Part of a small language model's weights.
Size: 8 layers, width 512.
Architecture: no biases in attention or MLP, normalized queries and keys.
Training: 742M tokens, 5296 steps.
MLP neurons of a small language model. Each row is named by its layer, matrix (gate and up: input weights) and neuron, and shows model dimensions 421-484. Each number is 128 + 32 x the weight over its row's rms, rounded and kept within 0 to 255. A neuron's up and down rows have the sign that makes its largest values positive.
After each neuron's rows is what it responds to, as a language model described it from the Wikipedia text at the highest values.

L4.gate779 [156 124  82  80 152 131 130 107  96 136 118  96 101 121 148 107 183 139 108 137 188  89 132  95 117 125  77 120  77 142 183  83 116 109 190 131 137 189 149 175 105 124 172 141  46  93 107 161 135 107 142 152 105  76 143  87  75  87 180 146 162 139 113  99]
L4.up779 [136 123 154 185 116 175 139  76 162 114 183 130 107 157 114 113 170 119 101 153 105 111 143 167 111 139 168 124 171  87 166  88 121 129 103 150 109 114  83 111  89  73 177 115  87 125 183 140  92 182 103 129 117 112 153 127 189 135 172 150 116 169 131 129]
Responds to: Final word pieces that complete a multi-word name or term, often in table cells before a pipe, e.g. Orec-a, Country Boy, Volv-o, North Pole.

L4.gate447 [143 101 117 118 153 162 152  96 125  96 126 127 104 129  69 162 150 126 170 154 163  61  49 178 130 129 147 210 165 141 102 141 130 103 121 118 157  98 134  92 195 125 106 172 134 143 199 177 165  81 121 132  74 140 117 181 164 152 173 133  68 109  88 182]
L4.up447 [ 99  99 101  82 167 122  52 109 121 130 158 162 102 148 120 109  63 131 148 192 122 136 155 158  82 135 123 185 152  78 180 160 120  65 105  71 145 116  79 131 114 141  89 192 118 175  80 126 118 170 126 144  99 179 146 145 164 140 175 135 202 108  92 141]
Responds to: First sub-word piece of a word split into several tokens, usually after an article or possessive, e.g. int(ent), en(ormous), aband(oned), friend(ship).

L2.gate773 [135  69 107 153 120 102  82  48 140 148 145 161 138 150 161 114 167 176 166 187 164  99 154 167 160 126 114 147 130 133  98  97  88  81  97 119  88 136 137 190 153  84 158  74  68  69 180 159 112 178 125 152 151 145 148 115 147 144 131 182  85 138 122 102]
L2.up773 [124 146 128 114 118 102  88  89 182 142 129 104 115 140 105  95 154 102 188 155 120 169 141 142 146  88 117 102 145 170 108 156 156  82  73 175 128 145 109 143 132 162 104 169 151 138 118  92 118 108 171 153 121 122 157 148 145  89 108  95 138 116  94 125]
Responds to: Final sub-word pieces that end a proper name split into tokens, often in tables or credit lists, such as Kill-ah, Ros-ina, Ringg-au.

L5.gate170 [190 148  89 132 199 133 100  91 135  96 114 159 102 168 143 188 122 137  58 129 153  70 118 175 171 122 125 136 136 131 166 115  87 118 138 115 110 127  79 126 114 164  89 164 133 149 114 122 132 155 102  49 113 177  83 135 129 101 171 124  88  74 120 178]
L5.up170 [141  46 109 108 193 135 118 144 125 125  68 116 114 128  74 167 138 148 137 196 138  86 133 157 166  76 153 146 164 158  91 139  86 112  70 177  83  99 153 109 165 125 106 162  99 110  42  95 143 111  88 184 111 122 130 140 125 108 137 123 146 164 158 170]
Responds to: Subject pronouns such as it, they, I, or the letter n, right before a contraction ('s, 're, 't), mostly in quoted reviews; also weaker on first pieces of split words (consid, remin, acknowled).

L2.gate1021 [ 95 207  93 119 107 135 167 102 137 125 172 127 165  77 111 121  89 143  81  95 113 112  79 101 182 184 137 158 187 118 121 130 130 119 168 145 138  87 137 135 122 140 124  82 149  98 138 139 105 127  71 144 134 126 146  35 191 174 179 123 185 112 140  76]
L2.up1021 [ 98  92  83 148 151 179 128 156 118 112  59 131 128 112 153 139  85 105 105 136  75 152  98  75  94 151 129 153 170 152 150 104 140 190 134  88  80 121  97  89 141 132 178 151  85 147 207 125 151 151 112 124 182 163 167  91 142 138 151 124 107 110 166 130]
Responds to: Apostrophes (straight or curly) right after a name or noun, mostly possessive 's, as in Tolkien's, Dylan's, Queen's, with some contractions like Let's and I'll.

L5.gate635 [165 144 139 137  63 119  93 153 130 130 152 115 122 139  86  99 111  81  97 112 182 153 176 102 127 159 166 105  80 139 170 156 106 122 131 158 112 109 128 128  88  93 162 132 150 122 132  96 206  78 179 123 139  90 106 101 132  93 157 121 122  80 121 162]
L5.up635 [102 116 154 113  39 166 114 110 135  85 140 106 134 109  97  97 130 113 109 105 121  73  97 174 134 110 118 164  83 127 175 118  99  61 139 135  93 137 194 166  97 105 106 179 140 114 129 108 180 133 184 124 148 142 160  89 118 112 193 106 126 142 164 164]
Responds to: Mostly the apostrophe in possessive 's after a noun (Women's, club's, album's), plus opening pieces of place and institution names (Albany, Harvard, Moscow).

L5.gate147 [136 140 172 153 139 145 109  92 132 118 142  93  69 136 136 170 127 127 138 144  73  82 106 116 152 159 128 133 145 109 123 149  93 201 114 128 148 145  96 132 125 166 159  83 169 114 138 105 105 134 122 171 134 100 143 122 132 116 129  98 105 174  54  92]
L5.up147 [102 158 123 135 114 105 116 127 171 130 108 135 102 109 122 105 133 148 103  69  96 191 104  86 134  95 121 136 128  94 175 143 142  85 107 102 147 107  93 199 171 157 116 100 122 120 122 155 169 121 155 152  98  80 148 109 105 127 176 162 167  99 166 103]
Responds to: Final token of an entry in a table or delimited list, just before a pipe, semicolon or parenthesis, such as 97.22%, Honda, "NSV".

L2.gate727 [102 171 175 119 159 113 174 132 104 169 107 179 130 104  78 141 139  88  97 147 109 130 151 100 136 149 143 161 107 174 170 106 141 220 125 137 144 128  95 118 137 148 209 103 133 140 107  82 147 186 102 141 128 103 108 109  83 119 117 120 124 182  92 137]
L2.up727 [133 159 184 132 140  72  94 107  59 189 112 180 124 123 148 116 184  95 120 150 112  90 161  89 129 176 185 182 151 217 129 105 131 160 140 175 125 108 174 112 133 147 209  78 144 131 116  58  94 176 115  98 158 176 143  70 111 125  62 115 110 194  94 165]
Responds to: Whole common nouns or their first word pieces heading a noun phrase, usually right after the, such as pip(e), tour, tank, cru(isers).

L2.gate895 [167 122 119 154 123 133 105 153 131 102 111 165 122 103 159 139 139 133 191 112 141 137  72 132 133 128  91  81  98 107 159  95 106 208 121 102 141 143 112 152 109 166 183 132 151 140  99 126 150  69 115 115 193 101 146 129  75  81 121 119 114 162 130 129]
L2.up895 [134  65 106 186 116 110 120 162 145  65  82  62 168 142 135 122  94  51 100  77 118 127 111 123 132 149  80 168  95 118  92 117 140 126 107 163 169 135 191 150 104 146 131 136 139 170 135 137 157 108 156  87 107 155 169 148 126 155  95 109 137 164  77  86]
Responds to: The first token of a new table row or list item in sports results, especially medal names (Silver, Gold) and event distances (200 m, 400 metres), plus scattered name and word starts.

L5.gate766 [173  88 139 135 191 119 158 127 150 137 183  89 106 105 133 102 187 153  77 117 145 131 123 111 111  76 100 120 132 148 150 165 145 129  97 175 205  74 127 161 123 137 149 145 121 181 103 132 113 165 101 111 201  77 193 108 120 142 145 158 119 133 129 109]
L5.up766 [124 116  96 181 121  97 151 160  98 172 125 108 170 131  70 154 171 132 138 127 120  79 110 139 137 101 110 146  87 162 216 118 165 172 136 137 152 129  88  67 146 140 114 132 113 120 127 109 146  82 102 105 163 111 145 101 158 144 165 130  99  98 112 174]
Responds to: Words and cells in sports competition results, such as race classification, event names (Marathon, 10000 metres), times, positions and Ret entries.

L4.gate467 [ 93 162  62 152  69 165 142 117 116 147  86 146 110 186 136  88 156 169 174 136 151  61 150 185  59 144 156 119 110 187 126 172 110 143 122 156 124 203 157 106 132 120 122  94 129 133 132 156 126 137 101  98 113  98 147 130 136  75 115  94 134  90 121 197]
L4.up467 [118  98 128 126 113 166 132 129 147 120 148 146 156 136 101 176 111 155 110  78 148  86 107 143  76 159 106 165 127 147 141 202 111 155 145 144 110 133 137 157 101 150 141 115 109 119 116 116 132 121 108 115 108 150 131 133 157  79 151  77 175  92 164 122]
Responds to: Word pieces and short words inside wiki table cells or proper names, often just before a pipe or comma, e.g. Time, Silver, Motorsport.

L4.gate252 [141 118 131 115 142 119 127 127 137 177 161 109 183 103  93 128 108 118  99 127  95 140 145 164 138 128  93 159 110 142 168 139 114 109  82 155  70 138  77 148 145  29 121 195 119 128 130 109 126 122 118 160 202 131 164  84 139 132 157  60 100 170  81 167]
L4.up252 [106 165 119 152 119 104  85 173  96 130 127 178 113 165 140 114 139  83  81 109 153 117 159 162 138 189 147 125 108 117 137 121 141 165 122  85 141  85 135 133  98  92 108 205 162  83 162  86 153 105  95 105 146  98 124 135 164 107 132 136  88 109 132 130]
Responds to: The apostrophe in possessive 's after names, organizations or nouns (Sotheby's, ORF's, the club's); weaker on letters and digits inside codes (5-HT, B5LH).